python train.py --vocab_size=1095 --norm="rmsnorm" --norm_eps=1e-06 --positions="rope" --rope_fraction=1.0 --qk_norm=false --bias="none" --tie_embeddings=false --parallel_block=false --init_std_o=0.0 --init_std_down=0.0 --optimizer="muon"
MLP neurons of a small language model. Each row is named by its layer, matrix (gate and up: input weights) and neuron, and shows model dimensions 0-127. Each number is 128 + 32 x the weight over its row's rms, rounded and kept within 0 to 255. A neuron's up and down rows have the sign that makes its largest values positive.
After each neuron's rows, "fires after" lists the tokens most often just before its 100 highest values on Wikipedia text that the model never trained on.

L5.gate670 [127 170  90 145  79 176  74 130 134  70 152 126 162  98 110  96 139 139 104 119 120  96  87 136 212 170 139  78 169 150 138 117 143 141 131  97  62 121 197 100 117 164  89  76 135 112  63 115  99 131 119  96  96 118 163  99 140 119 181 122 166 113 150 121 163 145 142 162 116 123  95 164  95 137  98 114 132  90 131 136 117 103 159  85 143 133 117 150 168 104 110 113 144 131 126  95 163  95  75 169  87 141 109  83 151  97 171 132 157 132 143 113  92  69 186 105 176 117  77 114 162 123 148 126 124 144 166 164]
L5.up670 [139 140 129 128 147 180 156 120  76 113  89 127  71  71 115 162 118  96 106 201 159 149 169  90 110  84 100 149 159 143 100 160  37  54  97  79 103  99 125 165 152 137 125 133  52 129 113  98 152 146 158  73 114 118 147 154 121 152 127 217 126 121 137 137 134 143 154 157 163 143  78 155 106 130 135 120 131 106 165 102 131 138 144 148  83 135  64 148 159 142 162 141 134  70 158 121 160  95  91  80  85  98 152 113 135 157 170 130 141 141 122 115 163  88 117 116 139 122 151 132 136 114 132 148  94  86  95 115]
fires after: "p", " w", " per", " p", " pro"

L5.gate485 [127 140  84  89 133 109  90 115 110 140 114 102  90 108  57  92 143 102 109  90 150 136  97  73 179 113 111 102 128 113  83  60  84 100 136 162  69 131 104 125 122 157 171 110 105 173  58 126  88 186 178 176 143 140 111  88 164 120 150 167 121  88 175 189 127  85 150 100 124 173 146 149 167 150 193  97 133 115  60 144  84 106  26 130  71 119 123 100 130  81 114 127 128 143 139 105 118 103 151 106 100 201  80 145 126 167 129 148 140 135 112 146 162 161  75 131 164 109  46 100 139  84 106 179  89 138 201 104]
L5.up485 [151  98 113  73 163  99  55 118 155 149 124 137 145 116 129 111 173 133 162 206  87 131 107 193 126 157 124 103 188 130 172 140 169 129 134  78 152 104 130 130 130 121 168 139 161 187 199 104 152 113  87  99 100 148 125 214 135 149 180 169 175 112 105 142 129 140 162 130  80 111  86 132  95  86  58 184 162 177 127 155  91 123 114 133 142 105 151  57 103 161 112 115 161 130 159 169  59 145 157 136 165 133 101 150 143  95 157 171 118 126 144  99 129 120 128 121  81 154 166 144 129  74 117 171 149 124  83 138]
fires after: " were", " to", " was", " and", "ly"

L5.gate64 [144 129 136 133  90 188 118 156 153 153  83 192  99 181 134 123 114 172  97 181 111  82 139 132 152 151 146 184  75 140 106 140  80 184  81 110 172 170 168 143 168 123 123 112 165 132 159  82 177 116 143 163 154 140 141 223 132 115 172 143  96  83 117 162 109 106 124 115 153 148 193 102 139 137 141  95 145 131 135 125 192 125 139 128  74 158 179 173  75 182 141 101 133 158 141 150 154 107 108 109 118 129  90 132 179 116 130  81  97 193 126 154 189  69 108 111 131  85  93  90 143  90 153 168 114 118 123  99]
L5.up64 [125 154 111 106 125 185 145 150 126 169  60 161 131  95 171 181 121 137  62 179 153  96 116 151 114 132 194 151  69 170 145  83 101 102 116  80 110 178 143 103 162 136  81 104 180 138 167  16 164 124 130 143 181 142 113  97 110 155 120 118  92  79 146 182  62 111 158  97 144 117  93 177 152 167 136 141 117 142 127 110 195 132 102 122 126 120 149 177  83 125 130 117 143 147 112  87 141 135 175 160 168  90 116  96 142  85 171 133 145 136 166 113  96 109 133  84 178  53  80 131 113 126 166 189  66 133 131 134]
fires after: "-", "ver", " an", "ro", "m", "l"

L5.gate9 [105 124 125 171 169 100 109 105 142 176 192 182 153  98 116 145 154  77 110 155 166 115 104 112 162  54 181 125 131 157 191 182 110 135 131 115 164 152 149 114 168 143 162 102 165 167 169 116  96 148  87 131 238 161 151 149 120  39 143 112 145 149 117 139 160 103 130 179 160 125 128  96 158 126 173  98 112 121 148  68 147 144 148 117 143 138 105 118 151 171 125 103 144 106  98  96 160  95 126 156  92 150 124 164 163 160  90 116 110 103  96 104  99 118 139  80 154 145  90 114 116 135  85 165 100 118 150 104]
L5.up9 [160 143 214 140 133 136 112 164 194 116  58 133 137 212 136 123 140 123 116 148  69 104  83 229  99 165 138 175 113 105  95 104 148 139 147 103 146 120 170 180 105 154 171  83 105 120  71  81 197 122 117  98 132 190  66  95 129 111 118 115 128 144 139 147 150  97 176 121  93 118 150 109 141 180 102 158 171 126 166  94 120 122 105 156  87 148 113 154 114 107 115  68 186 101  88 123 110 153 133 113 141 144  78 112  98 102 153 151 140 184 169 117 141 185  96  58 136 154  91 128 144 177  91  99 120 147 149 126]
fires after: " e", "ver", " an", " n", "ex", " An"

L5.gate626 [ 85 125 102 123 154 118 124 175  96 202 167  73  71  65 160 101 108 181 126 127 196 153  75 149 141 149 124 130 140 128 121 143 189 136 161  91 159 106 145  55 165  79 110 159 116  95 179 139 177 114 154 131 127  74 111 130  80 115 106 125  69 135 125 112 127 183  90 165  95 141 103 162  92  92  86 130  94  69 119 133  78 113 127 109 109 141 123 135 207 138 142 175 116 103 187  70  88  80 128  59 113 108  89 165 159 149 114 154 179 123 115 102 104 123 143 175 111  93  90 122 159 161 164 131 121 183 158 118]
L5.up626 [164 119 167 131 114 127 179 122 115  96 105 179  77 154 156 147  81 127 142 167 126  65  47 124 116 129  61 113 131 140  59 133 100 143 143 127  39 146 148 146 180 176 154  87 149 135 120 141 193 139  73  72 134 110 170 167 131 166 128 165  94  54 144 149 144 164 119 144 123 190 131 147 170 163 113 130 139  78 133 122 125 180  83 130 134 121 161 161 127 172 141 161 143  98 117 111 187  89 152 129 163 142 174 113 111 103 156 158 149 168  58 109 106 128 167 167 121  96  70 127 114 160 138 140  97 124 182 137]
fires after: "ec", " pro", " Pro", "\n\n", " m", " p"

L5.gate552 [ 93 162 206 112 146 115 154 116 120 136 148 148 154 150 170 133  69 157 110 107 131  69 173 106 116 153  73 100  62 111 118 121  70 128 110 119 164 131 124 116 160 105  44  81 108 107 149 141 130 112 106 128 115 109 125  99  70 132 172 176 142 169 120 224 132 125  83  49 140 118 189 125 123 111 170 119 198 111 179 107 163 140 148  98  94 129 150  85 141 112 116 162  70 127 162 188 155  83 102 194 149 106 149 153 143 158 169 145 143 151 109  26  87 131 157 138 132 161 177 144 109  96 102 126 125 131 166 140]
L5.up552 [163 175  78 173  78 137 116 101 160 185  80 114 100 134 108 135 149  94 105  93 127 142 148 188 101 125  77 134 174  91 137 201 146  94  85 160 161  86 109 115  61 140 120 130 158 151  85 126  87 124 147 161 139 164 147 160 166  86 163 191 135 120 106 155 132 126 114  94  76 157 121 129 143 116 110 153  81 131 196 147 155 145 132 135 140 193 139 189 108 139 127 106 148 115  94  78  68 126 137 140 124 118 100  84  95 143 109 164 127  90 141 168 121 153 180 109  72 117 145 103  85 124 103  93 126 122 164  94]
fires after: "-", " |", " med", " R", "al"

L5.gate268 [ 51 130  75 170 131 124  62 124 117 143  89 142 108 132 164 135 121 133 124 170 117 148 145 181 164  86 186 101  72 116 129 115  87 121 151 116 120  78 122 214 111  77 166 164 114 170 118 125  97 172 158 116 168 130 160 128 116 120 157  77 108 107 128 101  88  92 176  91 134 129 153  92 136 149 132 144 154 116 116 115 117 138 124 178 128 115 173 164 159 139 108 150 123 160 173 207 121 140 134 119 174 118 104 141 122 196 184 133 123 102 166 106 154 135 105 133 142 119 105  82 167  65 161 145 115 102 204 181]
L5.up268 [109 121 147 131  84 122 153 189 161 129 102 110 209 145 129  87 150 142 149 102 119 102 106 138  76 155 105 172  94  89 145 127 108 145 126 161 108 142 112  90 162  90 112 171 120 124 129 113 127  75 142  71  77 109 158 140 108 133 109 144 137 136 131 140 201  87 136 147 137  92 134 141 138 105 172 115 144 131 125 103 120 166  94  73 208 128  94 109  97 152 142 150  99  98 140 127 142 175 182 141 170 110 144 126 114 137 171 108 117 122 157 207 112 122 145 154 139 122  89  78 192 136 108 143 139 221 146 177]
fires after: " Al", " A", " E", " O"

L5.gate538 [148 115 116 185 199  88 101 116 126 120 100 138 124  85 133 100 121 139 111  72 124 125  91 122 119  94 178 181 140 110 123 150  95 113 144  96  76 140  75 145 156 121 134 131  96 142 109  25 174 207 117 115  67 162 116  90 126 124 163 101 136 173  78 167 113 169 142 112  84 133 173  95 117 114 133 129 140 154 143 129 163 117 113 176 194 145 100  70  98 115 147 130 193 173 149 141 200 101 118 134 116 106  77 125 117  89 156 121 185  84 176 136 110 100 111 100  92 131 131 160 134 169  93 136 169 119  66 127]
L5.up538 [ 99  69 133 170  92 110 131 113 103  85 108 119  74 148 108 154  97 129  87  99 152 106  73 140 129 119 157 107 138 126 114 135 194  72 137 172  75 137 124 160  96 135 136  45  86 131  89 102 129 110 113 132 136 117 162  80 192 111 164 114 140 139 104 119 116 113 146 141 174 117 153 121 169 151 125  33 134 203 103 148 115 104 151 172 100 135 203 157 106 122 172 100 193 147 115  98 132  99 141  97 151 167 129  85  89 160  99 132  99  97 167 107  43 169 151 121  93  91 113 106 131 124  91 168 114 135  92  56]
fires after: " I", " e", "–", " T", " t"

L5.gate223 [147 117 197  75 172 122 110 139 129 200 133  91 116 144 124 157 112 144 153 125 148  68  50 113  93 170 214 147 149 133 105 135 118  95 132 108  98 151 120 132  78  50 160 165 124 165 125 103 159  95 139 150  88 115 112 108 130 168 105 170 130 145  90 160 122 141 125 122 103 131 190 160  64  99 129 122 169 138  50 115  96 146 105 202 106 130 122  79 168 148 136 136 127 139 134 177 132 178  80 124 133 154 151  91 102 147 117 106 136 117 124 145 106  78 139 106 178 139 120 107 130  75 142  97 153 130 127 150]
L5.up223 [170 134 102  90 137 146 129 147 109 143  84  87 113 128 141 130 122  53 136  97 116 127 136 122 160  39 150 100 191 153 118 113 127  63 105 143 167 131 115 113 112 117 134 153 169 160 153  92 154 109 110  88 151 171 128 123  67 118 145 200 104 116 102 115 120 188 149 135 134 157 136 142  96 118 123 107 145 110 132 110 104 123  97 173 166 121 130  84 126 110 147  84 113 154 103 129 104 112 135 177 116 157  77 102 123 102 164 137  98 140  86  74  48  71  90 135 188 104 185 170 212  99 130 103 125  95 139 149]
fires after: " to", ",", " can", " was", " d"

L5.gate647 [105 123  85  95 149 110 121 102 151  64 109 122 130 129 135  94  84 103 150 104 118 127 103 163 155  99 131 166 107 152 113 123 128 127 126 153 157 192 156  72 169 139 120 139 117 123 140  59 151  88 169 199  83 142 116  73 180 137  84 125 130 120 128 186 149 161 126 159  96 102 116  97  95 131 178  88 147 193 140  74 180 136 103  56 114 115 111 160 120  87 112 180  92 176 113 134 170 113 106 156  64 108  81 182 110 110 115 109  63 117 121  64 112 105 113 105 160 111  70 129 158  96 165 135 157 141 156 173]
L5.up647 [111 141 153 160  98 124  97 139 112 156  87 129  94 145  87 151  97  51 139 203 137  80 124 180  74 104  83   8 156  94  90 104 111 120 106 128  90  55 139 118 158 122 116 154 142 130 107 169 112 121 113 140 114 120 114 156 153  95 140 151  92 106 166  99 128 175 111 101 165 127 151 161 134 146  47  84 111 109 142 169 119 102  71 165 149 135 118 169 139  84 170  90 126 141 143 122 177  91  75 200 123 104 149 161 123 107 215  65 161  89 110 126 175 104 133 110 163 178 132  87 110 106 118 126 149 118 126  97]
fires after: " w", " m", " a", "ell", "ur", " an"

L5.gate561 [ 81 144 150 104 181 162 158 136 201 116 172 139 144 117  69 101 118 111  93 141 190 113 143 158 149 158 120 148 140  91 172 170  66 109 156 136 143 194 115 103 131 107  96 122 150 139 187 111 165 143 201 113 144 154 126 115 122 115 144 109 158 150 193 128 105 188 127  80 144 127  74 108 134 163 165 112 150  72 143  48 130 146  84 122 137 165 131 119 174 138 151 172 204 114 125 128 123  58  63  92  80 113 123 163  96 159 135 135  92 121 155 122 109 121  90  88 106 137  97 110 108 188  88  94 203 141 104 160]
L5.up561 [171 113 104 127  81 165 175 116  87 102 199 126 136 135 152 119  89 124 124 114 156  96 161 113 143 166 189  94 107 218  74  81 170 171 139 115 111 203  66 175  95 145 147 110 118 128 124 108 139 158 118  93 115 103  59  97 153 163 156 126 118 149 151  99 128 149 102 142 129 172 114  90 138 127 141 118 133 116 144 118 163 148  47 134 119  46 121  75 161 119 171 163 168 137 142 103 172 155  94 119  91 137 139 171  71 157 146 171 116 113  73 134  96 143 157 117 126 140 146 216 115  92  36 151 173 114 148 123]
fires after: " E", " pro", " tr", " and", " Pro", " p"

L5.gate335 [135 169 113  95 109 135  89  61 129 163 116 104 180 106 120 105 120 152 129 114 158 137 200 153 115 112  41 161 177 137 102 147 137 155 168 185 130 117  80 207 141 161  91 175 170  76 189 185 140 119 135 131 166 180 159  86  98 120 124  61 123 128 183 158 119 195 168 161 144 119 137 134 178 123 160 162 130 139 124 130 131 146 123 135  97 139 163  98 155 108  97 109  83  84  83 133 179 120  70 153 121 138 155 148 107 140 138 142 149 106  92 144 114 101 152 107 136 122 171 164 148 135 146 150 143 121 134 176]
L5.up335 [186  90 149 101 128 135 123 101 134 159 139 169 105  86 117 111 151 132 129 150 114 122 142  92 107 124  22 170 127 142 124 148 160 106 151 152  80 112 184 151 124 142  74 123 167 102 122 129 158 165 231 122 175 168 186  99 162 120 120 130 146 121 166  92 167  75 150 113 155 136  75  78  56  92 150 162 133 178 146  97 143 120 141 125 116 103 104 140 182 161 136 120  93 156 202 120  74 101 145 143 121 133 120 151 123  99 152 122 157  84  98  94  95 159 166 128  73 164 158 153 118 123 125 136 122 107 132 135]
fires after: "-", " |", " ("